config.yaml
vocab_size: 664
norm_eps: 1e-06
init_std_o: 0.00702
init_std_down: 0.00392
optimizer: "muon_variant"
warmup_steps: 200
schedule: "wsd"
train_tokens: 125400000
MLP neurons of a small language model. Each row is named by its layer, matrix (up: input weights) and neuron, and shows model dimensions 16-143. Each number is 500 + 50 x the weight over its row's rms, rounded and kept within 0 to 999. Numbers have three digits each.
After each neuron's rows, "fires on" lists the tokens most often at its 100 highest values on Wikipedia text that the model never trained on.

L8.up96:572510477436452510469549533520488464433444497518431505491541530565503471451438505420532466367486466522446448581444465450542496521526565491490505513486531438587496553582427564545521544514502530464507448468483429486478467468454481493434493523460594487508548399435629484504626480507536583487520551517527454473561494408409420475554566523532491468503571484576443469558523508582427519541496
fires on: "or", "er", "ver", "ember", "ent"

L2.up182:480396434524424496520510618466498464495491572508486502434472473576503540542466425466490436542461522485482449413490545447576457496539452455486487404554476463437440517469515546435423477541484490498570510461517520545535483600549454541516393552608547577479523491479520510549533441521445489495494501529525446469479623567558616494478547545501571416435468487543467535556449538483505377536412
fires on: "et", "d", "n", "ear", " play", "ill"

L6.up453:448557520491579504530409511512559633574512467455575375489486568552438420463463487477527472457458550487447525486506551499446563531494553497533597511424527416542490443494447541474487534570387514544435417472526541495496500513493439483573523476497556518466429535521564468479606558468469531554544528497496537485525445483555533535431501398455536495526459522498488622538453501443481498525459
fires on: " m", "n", " f", "b", " c", " s"

L6.up348:428452541392482492480553556481488533529421542556424506621577436452396501548568610434448536480524508474488542518533420497412462517513514495499464474423385456497452545461494540485448524496510517411532474515566508496481484465450555497437579546461567453460505485534571549531561564448533538523519450558567540490409531612552550507440476481468586445502582586546533491484475588449470475544451
fires on: "g", "ar", "ig", "ut", "ill", "in"

L8.up300:418471492494476453467443547520504523623441426442550521485476498539524573474521580486488520416558531524467551530495462526397512393566494495480519393515471482451517434474481507424572446503589456473435495435445435520499440483512548495515588563603576522533517573533528532530371488483524526475536413483608532559495504451551414489489553533516491570467557467517501500370525482475514478597497
fires on: "p", " S", "ac", "t", " ar"

L7.up434:514524488664484586561493474417510434613539516550493582539525596520511462490541515463471507539532591471590552473465490639485608499532493533431499526438524524584542556530498506539446486528465419486462480508525507419444474444407420495483492495531496485456518460484507522617515541463502475480560561528514533476494509449548538582534397445499503428423429464429483491454466639525536469526500
fires on: " and", "e", "r", "ro", "st", "hip"

L6.up306:452555522529422533412562561433385507548530496523593456440448511460412458467498507507437411469561518524505579511539454503511506505520516558451492534521489488451556431574430474514503539575386435501486514592601546456479451540414501422474434528492474541500441540438490477574522444432407506513454504571504441501632407448410539476434476488504516478553517436508449489519491484578496513533533
fires on: " comp", "===", "p", "201", " sp", "e"

L2.up91:444552516533477450542553510489586502497502518398503529612496504465598526465478444428505584502570431487531498475562568431440482424439559429529516457423495597465480552558399526481484475532525555451503516439454641505443452516625468467470590498506523530586526531479533513565582514484533534524633481407596430455535456462533471497459464395495427476453567517546507489488511465464527465489495
fires on: "==\n", "==\n\n", "g", "\n", "t", "\n\n"

L6.up486:531487575468491528481549466555498435545504507471537527422495515467601542522417476539506362489458527408415409434500530532513456461504457473455545442484509518431466508507446475560463439580436499475557470516439465571510432509534514585550448482552607446460576566507487423424472468523426456548525505498570482483426390517434489465466452587528485534530446438514386474554504547432591487466494
fires on: " an", "n", "orn", "nt", "ent", " by"

L10.up126:508545422500612521410542488541543531561514502521525510421540531540549442491550394601462501577413486536460519532496487440405538627553529564457544488396458507526455477552439503558543515528497497542449655534505475484526503518449469545557440429479420444521445488470405458476489459471506540464443504524594482452541556482486594599526461507453450467515498457525454527515399556416543546462504
fires on: "m", "ar", "ff", " is", " was"

L7.up327:473496486562531547542540477523508572500564527432463434460566495497530490468481528468411461534484551570532477435513490408502498480511366499595459495456572415520462434639484491505487483559477563535521522445467467424550414567514584584492472487451614449470507420502488548509517468520478411525481559405474579439479492496527441447536548557509593635430500537518439539536532541532461420488536
fires on: " Ch", " ch", "h"

L2.up145:484449505458459561498578419454534404515471467528562488514590549461527539478487575447496452577565542505552529553477503499501533451491516609524483552549561480551571453447470475441523528426478501487475456479413528446469488450579435481436530506546578534429533516413474454467527488494533471437561453458519531516578483391565490478399494447514466513397412493492465472481463590527494487580435
fires on: "r", "il", "ro", "at"

L10.up138:583480560537506616469513568458486560449463533420530476579465520409558431539535477419512412582527510454446473551490554463441555541609465517481454461552550422503468524532493512466478487500493502504461489556450562460589452565495472456475546502493380528508502468468473525431507644469543425489429495581530467567481532439516565543488420505433535469467548593590541444488516489517423490488462
fires on: "5", "ou", "2", "3", "4", "9"

L10.up473:438508338538431470466459485544485425504528431511536514529484530488543449455474480521455550451622421540465492497554489452438537555510569424409471493512492510558533567499594499458487603386433519517473476465489509424599456540471427462513474510452577495608541466524550503566586525575494512487557445555596472503533462472495560578432481537574584509459573420471495495483529643503481504493508
fires on: "it", "ire", "t", "h"

L8.up273:563538436522527530430541496529578544602477525537456595483423473511490400470502530553494469548466446523499585508552426523591518455505494508409615575505462467540494439527501438547504547551362474555475490541533437408492510494563596522479491497510472542520497409522572492577547481571463402605485508504413571429484494455447466549465483468504495513611488485558539497572434515561499479494481
fires on: " of", "at", " th", " M", "ing", " m"

L6.up325:446469559477527469557528577480500465497583545511433478483477432516638618585401547456546486471528486537474482507422540487496524489537433426516419497616430507461527405487462424480501470477525511401508475503518491518635530480546509482491463539560484472505578514517509639476524459505517439561403429596584512452500506465517548517516436544460632562579430499531453516508401450528519388437587
fires on: " comp", "et", " ch", "d", "ers", "ed"

L2.up188:467515487550447445415510485509544511508496565504479455524484514479529527532389490475510501503581547590522497466472491485508509556582466502487499488489517605516450433609439423497535464531528595459439486536516485441495467577526508548463594593517497532461463461424551474513490394506423573513539532507477507582540482533487556554545593503479529488480538479521546461454542382421552486480387
fires on: "e", "°", " He"

L10.up79:505563514519518476467480464397415545547580544550553475528448459555510495584464448458388491510534536471481510468481464421530504398534522449575495453582590524549512469402518504645554537518526474457504592490452456554548394466507529553458506470472573573480427409542461561550525515440467498489461512466499459417514410492529505468431477534466502614491549562461423507541568522482522537542507
fires on: " Ch", "our", " t", "ap", "on", " T"

L7.up350:512489468461436499433562591508468519514461486566425550503455529525420588497504521398492482453600468475510543423502507536497556433573524438521523351497396440465526486479517493595485504498515513467572529452460501504464478489534520511403555496542533435516496551445527487500511566553508496459541433540537495545439524550545447461483594581539556467477565580462430498429481402506526467453561
fires on: "t", "ok", "ade", "p", " p", "on"

L10.up129:567477476447532518422452546454457413598472548533510556466463504481589544496496513459498481549475486537438492518472630487570479497525521495454603470509539457438549548512513430546493397537502547565478538561518504384513493446492366442511522549474591568504489457465415574463602537528478527616499429429431488521546471424441428444508497573543466551416488459483578474499507411467585596547482
fires on: " ", "re"

L10.up448:542444452430564415416474450441602577555480514493556457548521528430497540434522539500488463518491534480460497470505543459455424499487466544494458493567551446519577372576566377518518420514502473488468472493453509577489449627453503510496530553441510577491504452433480535501496453507506490567419473503495579459499457526553383582467590523482464540469552584488377487504519596479546531451510
fires on: "h", " M", "s", " ", " H", " R"

L3.up413:479509502454477506497433507520456580510525534524420471518447406469564459558500509507419379440474531525415569489457499585518541486556556501609494600394506568582463477553476618515478440429475528573446591454527458457437465473412485476498555451557523465512454589467525505503536462484446527458437485487533555415551509508477427546475592483500477424521496566499480500545471494544492473482438
fires on: "op", "{", "f", "ic", "if", " also"

L8.up392:535560447451464494535467505538565541555527468466558435480390553463508435543504542492502438569539547526426472449501531445581597514396406444573496478504487456523469494585444395533502510548518519499619494552608431480467567498367581554478456427494515486530460415507459486421525471513474502483456473525563545570484563577472515508550449419529547517540512517610501438498528391513442458417441
fires on: " R", " l", " H", " W", " D"

L10.up232:437502533400506495467484375500458562608484611549513497573447568537508447547511480480498563401478495461507408453482459467552536488531498568501448602467544502475519472543451476468509404474479609440455530510499419519455487545500482466432515558563521533496487384397422572447527504561506497501435501408476549503559501520582395509548458400549469474590487562546418527479494557511507553535497
fires on: " ", " d", " D", "\\"

L7.up352:572533527535452540386550542452570531495493463468521543542486507492478486526429490366468461499502513501481527686538414438498503492487530493548490460501506410450463454503481532433505470591612585455459560557485453452457538537523523558468535523489515473532548463506453529479517358507457549554449490480589544540499452501534548585435561461422514463500535487526502437519507398518520480607543
fires on: " be", "m", "e"

L3.up143:539621416541473494463533402477430472475544550424518487620518538592470664585485435468509582508469548529542481602432567517528525483504513497482498515494477581472478464473462426556423477424455512463472536500570460463589504511457508512537473566541488491544502543440472494608527486501449491510507462527490516467441578487464526509395448491457437506600498421511573506555439479496555433490537
fires on: "ed", ":", " he", "e", " St", " who"

L6.up178:554557524429426508479425516438486615557518515586469406506536574502501543657510479560597521414498501520469497454445597606453540470468479526505550494444531438432505449525465477488555461523466484438502510423450525472517539434443444393464536492492545522544498602550509514500455501478469517515553409478537579447507477538475426524497497404576432491588512462573487464559527491539499516528427
fires on: "n", "if", "f", "d", " |\n"

L10.up58:590545454570448420531471564542483523516544511539587399485396605468463498556481484483576451546588546498393497507474441539531555463410440535520499513431444466532439455543494408523457436494436546569551465514433458431436483487432491498474504515474497504438407488491563512512518426551534504452448561522568632498560459517564448450556385477469515477586462435504435507573505406518523474476464
fires on: " M", " W", " L", " D", "ce", " d"

L10.up323:568454498525505456469508500492534384473518500448421547491545485563605470429536437452538378474569485426478551539601456520514505591470468556558405430524457439574533495556532567490477434460463501487542541561511479403498484487514413493411487543511526536551441551522462517452524448499518579509518546530470526526520502516360484463449523544389496500506465481525465423613468524593428549553448
fires on: "or", "oc", "er", "uc", "iv", "ur"

L10.up73:494558454473530502479458417446551484515520580415493563546491521541570558438486392467485496624496454474442599446510401447439535465409459521454484594446543512465565550438475525449528449517491519527518492572520552517422452466529558503421510466547513459431496570507550570588476362533485532484530534478534528479569494384517497492475511544516527505555531475458534433501490471471479373558543
fires on: "\n", ")\n", "\n\n", " |\n", "F", "C"

L6.up95:538463522510416486516523474509506550548513592451501473489491547489611472533491494498492493387604428505570487493532437515389479451550464451481501420501480480500527526476568479372538515492535452505585529481556554535522427478387548506387435440495487509523606532536543462557426419472459562483446470490505449491603501425526441464423506519499457561691525512460411500447529445466477554521537
fires on: "i", "ec", "ab", "ep", "p", "an"

L8.up280:530516536500548526442446448447498508599480518442536431396532489576438447394470570614534487563427406450458488545612501498422523415463470479456480551560527474564556476466444489583559426442467546496465448509554572548490493543600520513540575426538554463544347563565479517518446502460528530525516451444438523466523562486455473465563478547537499498486478463485517480408490561521469539493554
fires on: " c", " C", "ern", " G"

L10.up31:560422486611525497570442453491472542471493466417563460504459436549482501617511605502483561412478510521488439481393461519538457487570478473469472481498539497583497560426445505544486456496509533455448406529481609494448507459486540614479439486585520632486477448525572542439483491438515520582548532377553498548488535486513443497448427475465508586574582496460463429503529409491488474519560
fires on: " as", "al", " D", "2", "l", " G"

L7.up480:406499452458513505458519475551433454450547452450443538423456500491514533513487434475516524506537471499554394484473353489489443515560555527499534582387582413468533570498425472460531439443454495529525568414468491527530533427435489542510467498530554540423592515488569468535491436555488562653499440574419464419503419393483550520587530541484523463525508567513436406473560538496481507463626
fires on: "ab", "os", "or", "t", "a", "ect"

L10.up75:538526531468479528463509554525514491576529399481475454468549482390481533547403508501580577521559429437415348447418498486512481524606551464503446489437473473474523527452485449488441533534540436477563537446534462490520446444520450535477523518579503496484551466536543513523466423412495573532516427457531544519562532455490452451507511557502538504540540643507527470512430541521443529455408
fires on: " ", "ab", "ri", "or", "u", "a"

L6.up3:493487493553504623554578642468550566580582559509482441531486554500485438507498500473481514448567473549482441449540442513524590422594482413530518493449518632505413518427550512548518464485513537485439480552495559530546492462544460589554547498559496471636463493417481469440490445458535396582555495534517439490567527520585528450558459466443474553526569522549519532554544468450508495468397
fires on: " cl", "en", "op", "om", "l", "im"

L3.up103:534537458557487536436582399539526454475518468543588508475516535415532525550403533458454518431463558540479502487482570427514436554556568461530556487437574433510547440513480455538504484506497411502436434536515496479546509598472596502547472562498501538422426478355527506548442492552439559463535582559481467457523561470426409498491443556505424578508497490500518469520412590468543451503524
fires on: " W", "e", ":", "ation", "t"

L10.up278:553514465364560461557517528538478502509593475499417550455474460540433483512423475511505451554443567567449495493501507486485418419479477461551522605440509457549478486583555495493590575553382537419540512548439522524503524571373500551418452516461499533455569513553566459505472505506509645555478516445444563432435512465470473555410556503510499550549556549543552496523498520515473502506491
fires on: " |", " th", " M", " T", " R"

L6.up100:569460412427454459477576464433461524507576500501495433551522598490438559534494462556484332465476443609445465425551459508499565411490474487512492529461560394549533568565484404513416451524507599485502518437464434576449485520454461442580487539430511542507520445432442504563535428441579522497576537493481501518528498470447552547506487527522499560549507533496611460582524506519511550519513
fires on: "ment", "n", "ly", " un", "y"

L2.up167:456467486527490485492452527502383435613528521544434511479519466566551528493475490464496508488469603500425433495500526543593488516514529528539485553443474491499501469508490489453555408499502460475522509464503460487449506598449550508479499543515497493498557576505466529526494480406470483469631541488479451476541538596593469611503466489474575386423454484565455455695519470563511468420501
fires on: "m", "b", "n", "ric", "ill"

L3.up475:587492483465447437451530491468545601529553473482549466478441588496478515517428391459422452527542380497492452487594485596451543426583565492509522505610441579512486532400514536489540542473554560438567503557481480481414450520529492516570530469548585546575518479444557547477427451432435538523488475513531484443480568542483496582468453488468505531515514523513469517430509456484536476538477
fires on: "en", "hn", "n", "ent", "op"

L8.up227:512455491570435432590473460414462579506520463494605485495480526475437527481455447499429543538579467421546581504533541461575476526503460546447521456554450507492577475445519485520567522392510456408485576527498537478491493522490503461495536497532591535552507476451468492409539539463512624516545504490561550452515485460500473499479437544531441533514527484624501456419392492527528581498591
fires on: ",", " of"

L3.up476:583501403481587497601534568470473596580430461527554443548478580523566503539397513485444479473462520464505618495507461513487518467511458436449462528469525531471538537570477393601489610542447489495444505465421523422480605530380366552479465494499530506430504447498481559472516461465487553474485540518515466507455452548456415614536484469534564450563457512485532479589443475501529429506571
fires on: "l", "el", "r", "u"

L3.up471:569413504485456450530513533470502509552418503428435453519441517587466518584558503378569454574516501493475534420427523480497461475449429510530507472594507507531461438563473537504503474570416515493389459528470478450441598573499402479510491482501596527418561446486402470464415457611521519489513513610511447511507573516490506562552495497407487479582490548525503548489504449452467492533543
fires on: "el", "ur", "ac", "l", "e"

L2.up338:495493415422489497447415557460560465526482462497598571516510518452541471536510542486447456510565478476514520467525480550553483491486504593532429452507579514406568537467413543491470494425463510456470533534643516455516528497514458455473511442582408470487496441463476476456500462413433611524474578381433454487605490388499503531466581457466528539536543597519506479512574531517486545435491
fires on: "r", "n", "2", "3"

L6.up22:454568502590577462470588572491422546539522491476511650455459578588503507525465472453538491507472401487524606581563433541480556437481461477569475471377475542464462502515546470513581458453465507515477511503582516498496497482556446451552408435542497542446463477508546499427502486480507497504511497452533563521562528484534523551406525386465565530580437467494548527585470566533500472465482
fires on: "a", "i", "m", "o", "en"

L8.up502:473466506454596600489407459480558545516474541467505504410498515563504452513429508479506488567429481448524475407580418501517593473507485556601553425518542489456465425528512502442485475563461368584520499568458504538564423499612468494514551492452588571478477494525489504440518438540525505480509461580500604472535521511455463493476510422366506465504497533536531501405491517568470505505570
fires on: " c"

L10.up467:535501416549384519492448496555425531484510653400560578517430444479483539514557578454398473525495400561539572439488473418574477475497450488485461423510451565505506487551485557484460519546466434408434421466453513522405560586464515514565532510528551540492566501435469435546532524552478530572437515479498537482485477427458513521452469412553435549534519576573553539469418490529476476515564
fires on: ".", ",", "al"

L10.up183:505497464485504440467533508537540668461546604482464467487592465513448538440523524416495515507495598493551541567579519551394540482479473513511493485499486445541513451438504478488462417434441508585452510549362466431568447446497561572511485415517502503543505452535591507520441522603471526453521548442549520465523484542488517457445440521518553498427472520447466505445396491490493433460550
fires on: "202", " Sh", " sh", "^", " /", "il"

L2.up346:408422525305441545555537480507528517506567565533487506428470453467566504541500553515576505478487470497531431500528614470540496476418508473475477571505489482483487493486590478505555482519450494450406589512497495478468444492484567482490520537500479424466512414642454516543474528489495432581547494480524549480507464530462496526442479542544545466463646543526491509497474545458545551370419
fires on: "av", "y", "ib", "it", "ar", "ob"

L3.up368:631483568524497531536531519576491476428604601465463474425426413486496530478541505494555563466545444522516506549427453447507521511465463475512591529509425452533500547397609502412507551533497536536443491493521590457447567449571533499443456543501548436518522464565487518557519537574511428553491502501531419568430461429511481514563456562484448502500556452585494478431530545557507543462489
fires on: "st", "an", "it", "y", "ard", "ine"

L2.up242:567436503531625479448475635443527525506479477410507564560528592533483472551485387529505417513522465509549482489499574481426534541492446561426593491521482540518477490532421503490531479480475528512508512506491480480462461442466571492415432510589427469503456488439535400451480578426429524572539469587478395504530500515544461474500476481449569484485595441528636505442404447583524407552480
fires on: "0", "9", "1", "3", "5"

L7.up144:476648566585460446524459450498502511556508600463496436539542467565553469446445544547544477469456492492485411460586530490505515516589432495581512519533438449534547439503479414508490456591532475544527459502476398531582463444610537486539533427495494422525506533418470569493529529521490460476485470571549594459514511540578448504603484372564437534511505507550480468479488468576561538571528
fires on: " in", "y", " c", "ic", " ex", "h"

L7.up479:599485570429482458458483436548466434560479500488569523521494520509509576577445516445444498526545519558479456467482628555524474437433570438385480420492518530510454543511565537438452526482461556559528647550507507376516397482510549417536510414528526544492546476488511478474463456507531538472572461537474498472548525478391442495438465574461518498617479535428508490513513564481557582437616
fires on: " ", ","

L6.up133:473423575411415443576579554431499558546533468421464440526539508550523369530490553457457428445546516489478584555462483474524494471467521567442509530590439441551556433529523523573528469468543579409429489453454485519532447539533419508502540530474557420466445456533543460514600475614523455464499488553470560431452534515541514436507523492475516520491575582475478503580532555459538567576488
fires on: "e", "u", "in", " de", "b", "g"

L6.up160:515506571562439553517448419494540555510504524589488585537452552524530460516514490455510516447500414485442479585428512480563480574470519422477498506411559499452441506535464490486473453636477580614569546502382405425427425515517519484497449416507491532462460501473448522529553506467563475529508455472538418510612550543535486510468533504466560487549539491452535504555526463567608482498447
fires on: " re", "re", " al", "c", " b", "old"

L10.up484:494502480512463505494580520557441528440492501487484459430657477499505483420509501560578495483474501500417507485500527630522513468484581448438416510420511502497456486482500470437486478498421622640480544549527596406489537542404516663622479410491508422476426463517514413533512488564510520479495486450550479470428509458482520526530482520501474505559499502555525473478390543529455476558465
fires on: " =\n\n", "ic", " le", "\n", " is", " was"

L10.up366:571380496519418505498379517487534529544517427456573453422439492485522477510498465406520518536564560514431619549460544489502562473616447445543524507488464448455471370557426407490425521526428474542479493574522513451483544505510577502512411523463428465531546479453497500503560517541536486471487503566578576580491461530553405463490493487533448599536583534527420514554459578488558455485500
fires on: " M", " H", " J", " L", " S"

L3.up384:559494474557474473466385534417440513541430472555523524516582426439618479601495551563536379474556533516517553489603498540447533458421553488545493445443536488481464458381443521537466514493536604491514553515428495504558474542502538487511501447499491418405545447518455517589473578556482503535568444426519516517487512502434497515483498609424548468516575417545396376473511466535513516456467
fires on: "it", "t", "er", "ur", "ul", "\n"

L10.up103:464581507434581442425457483490452535577473520514480497466508482603543444385517613556501474510610511449440544502485518436501601457439589557458533545550585459513453562601454428585479522483432510481483462488492553450462444488469444454576455536530564452583448528509563489562493469542449497574448539499514445497522502431521508499405492477415571555501469422486523409520428454480518454499495
fires on: " f", " st", " F", "ond", " C", " G"

L8.up126:526534417542551488479554457465395509356496431385512517473542546553520443621546495516413557426609465472482544548508505534613500515450545650522620435436527519504524473556523481517478479475458497550495497518620474442450425599508513525436486496520492534519435501519478496571484459554535502555515513446461451436511498470416530494487465581475460578517505439400470507520527529484524465546465
fires on: ":", " St", " |", "t", ";"

L3.up468:552450542516448489457479458504510545427498374479528525524446500508515488578500421584421481477383408486478559537561488548548496467554500526670554520563560528511547466531462460495495381540468563431437464489478506580574541521523408479579519472516577521459456405493482475557466454457445508485504573508489489435577517520438528585513450468521567496434486578464515513535574504429543590566595
fires on: "n", ":", "u", "t", "or"

L10.up446:508549636491443491500447507533451546545510527447585474508390394537545555527487515540542451536616615448544561538529556488545517569512487469422515442476524471568505506533470524436446504567496516462443521511470597456565440536471436473445511522476486479508448541461479476466502519460447514513373588554426481531571565470428536475484446582535515503484544516460569370483470558570438471457480
fires on: "2", "3", "4", "7", "9", "."

L10.up130:616446432629480534490543449533493552517489492483548492425459568504523532570507542482397504412506505441476497454525488483509456511543327494560448488513552557515433502571414468515479552590506528503559569510606514464583467521565518504486568595442552532523467502477491497483469507514524552499507521526632490533503535411537491566463583480365421543517483446462513372449500454444535478443538
fires on: "r", "e", "ot", "o", "el"

L8.up303:501457552597489560500460452518427555477545423530561419423536474513523509547393507546541519430470560493436534485561574586436550521496546466478418398438548570438529503429509548510502549541536509438459430514544460528523461526538392555481557580593528452512492493408554513509520505454505562445423474517499469605461530510609447524559491513453484495619528501554526438556596516513499607468556
fires on: " ", " and"

L10.up415:429552495600457543471491474472506490514485520533487549498416448521495495516382486502430479487552448557447418489491566483415523456500465450544520450575540469479518432469405526429430524515511595553468543416491364577545539461420489412549566483493408514437506548462465575566516480409454478567542492451475490486490526539490507567414455547556580443599571561552559476551580630563521469481515
fires on: "or", "ou", " al", "n", " b", "y"

L10.up175:443510453537436504528530456470509540496505515529453516457483535570500469590449503514454542561491469485516492512536457575478501455557505536576400593536584471436490428496411531405557432458459525496538525467457542423486468513515448488428568527423470517585571578521546506378558550534551589494449435560494532549486571464563410548539483481618490527482520511423430497459527491545479405625457
fires on: " D", " (", "on", "ep", " ", " d"

L10.up148:461537510490533535506467506410465537531497555448465502482474446500408538419523543508463523501511436523381527383493503484518442502470363492596531530558611484472488474513467433520461583483457485478442490482508514550560458554560577453519542400515520477622460494558428559478466514553529559464500462529528533495566504535489539498493536437434457563423454544426583536539439495476510577496541
fires on: " C", " P", " G", " g", " c"

L8.up33:509550428536388435521515496484423521463517511517441545479405519506538453450474505457480521503499461497495572463536491473502559575446518544490434595405492498455468563426492499527492463520450517539559484532566503472473478562477632458473428434467478578473467399517489508468481429434429516509501478560567517416579604419550461486409495439512504412568454513588509454540510490534459529426357
fires on: "a", "qu", "as", "en", "is", "ar"

L3.up74:551437515414484525467519497500520586523555460582510489462470615491545474479402428616519490555608489499421448486433488482530471567495468566482485619475522472530488460461453531458438497525508600387435559464514455519510521558469466606521538547430491534488510506559513525420577488440422486521541517486436448516523400436467502537408549482566543528534547562506574501459490479519419503420464
fires on: "u", "202", "ru", "ab", "im"

L8.up111:475408482492499483507409565388473488530423508423538461588454506554479526560510596467539468516419586499507565379515483535457486471387362523524504535517539454497378570546440422446489476495492564422426510468510549438478469530513531552524460515417549453532533544498532514470480451488452426517616534490521478490500527613442418481469605490502599505530454495548587448468562525538432429484562
fires on: "c", "il", "ac", "el", "h"

L2.up136:487447559525483569564550395449503509473555498532459433437474460504545480540499417471506515617450517570419585578580543509433534562583456545588520505515544511497518544429520509404513400535469522526486486523520381429430456523515484500581526474531531484418552420477468540481509524512527407510504446479505407538456464525426446581597528464445502450482489534538550459432545550477434497494580
fires on: "u", "uc", "ag", "ric", "ill", "or"

L2.up67:491542470558425502455497604456509424524537561475485527453462512538521409495455507513490440499470458514480526488483383505485448474497463462458506492545587484530502478427507581448388626566459478512498443479646662519454492501410518497461550487603496410479465457530566570516504446426467509557412478572441466567518554551500473492412541504481490555491481492481412445505555545541515411542522
fires on: "p", " comp"

L3.up501:558489484533516562456488475565503484425483437431492547420515539408487496523350508450522487483517375501497467503512430491463527500551378484485514519482564533583507569467512466521549438505432421455548578459492561514491463509451455464525523558483588486499503556592466476493524543490415547502478498511474576488448560516503564595436491597505587520487441517419471462415461501489619428540529
fires on: "ers", "an", "ubl", "o", "u", "os"

L10.up427:478503549519549509498435461451514580590522460547521579473400557575467559539468535524504538566399550445507506478613399514494558494512525500526503434438550453470498407501445580490542483521471526431470573575509512489475497571557513447497452562548601523563561443504507510453460546557590514427375468508473582560443448477542524543493489496483487459520527416567460430476567411515467546504570
fires on: " "

L8.up482:531499456419396478538524595460487591488446563529562486411476541562463502489415532472483491472457499515453526486506438522584513565493492529638532438520580550507502509516620449570513517494495488530583537482510551421537440540470484574511498482417499402593525477587559471604431510476484572552509445603514476506474516534562500426513565465514585535439489491539466510480537583451543394432509
fires on: "t", "s", "ts", "g", "d"

L7.up386:506453493534437534519528455540485511532494438524491455514498458554510431528478493655503515540637509529503549518494513441472571510561535412556383581549498477558521572408555465445576539475484511528505446506518610517485475500434548474420430456458504467477541438550602488460536469534622543524542454481454416454525484446507498447492531527500536532584459596541522545499440419500410566437413
fires on: "ar", "al", "an", "ath", "p"

L7.up130:469470538479485437499477524450544538513535503497534535604523407558548446523535542547484540435495591467520598517420475585494559477533548478553439455452577469468536442441462512490501497454475579478450602474554471450431434538531453480467503509521602540382531485526513587498458475585546466444425486390506467431556491460446442464493450448435560485609455501443545423506512459432507501490559
fires on: " ", " d", "ur", "a", "o"

L7.up385:463488472508590525430604464525511557426560506469485490454417497503562533611527506547463545530501512470450494457408463487503522515495525453522431462437495450483517511537491426568564487436510577577436454421537505526426408523557500571546555461542462559423519462519454518598485527458488501606543505560573470511459359402492488597502457553540484467412546512539577453417472462465424479513513
fires on: "a", "os", "ou", "oll", "e"

L8.up356:561436551506525556514421584462471517507466475521529477361464409479469528554552402514559404517468532503494593567571498467554565473446579384429486557496510428457502490523479519523441603432478509443552460548445549436437527597492500528565581465541475475452463499529472495538516515502557487537563528420465447497512513502480531565481525490479521457493503544473494419533487549534455515479539
fires on: "ul", "ear", "it", "200", "port", "ide"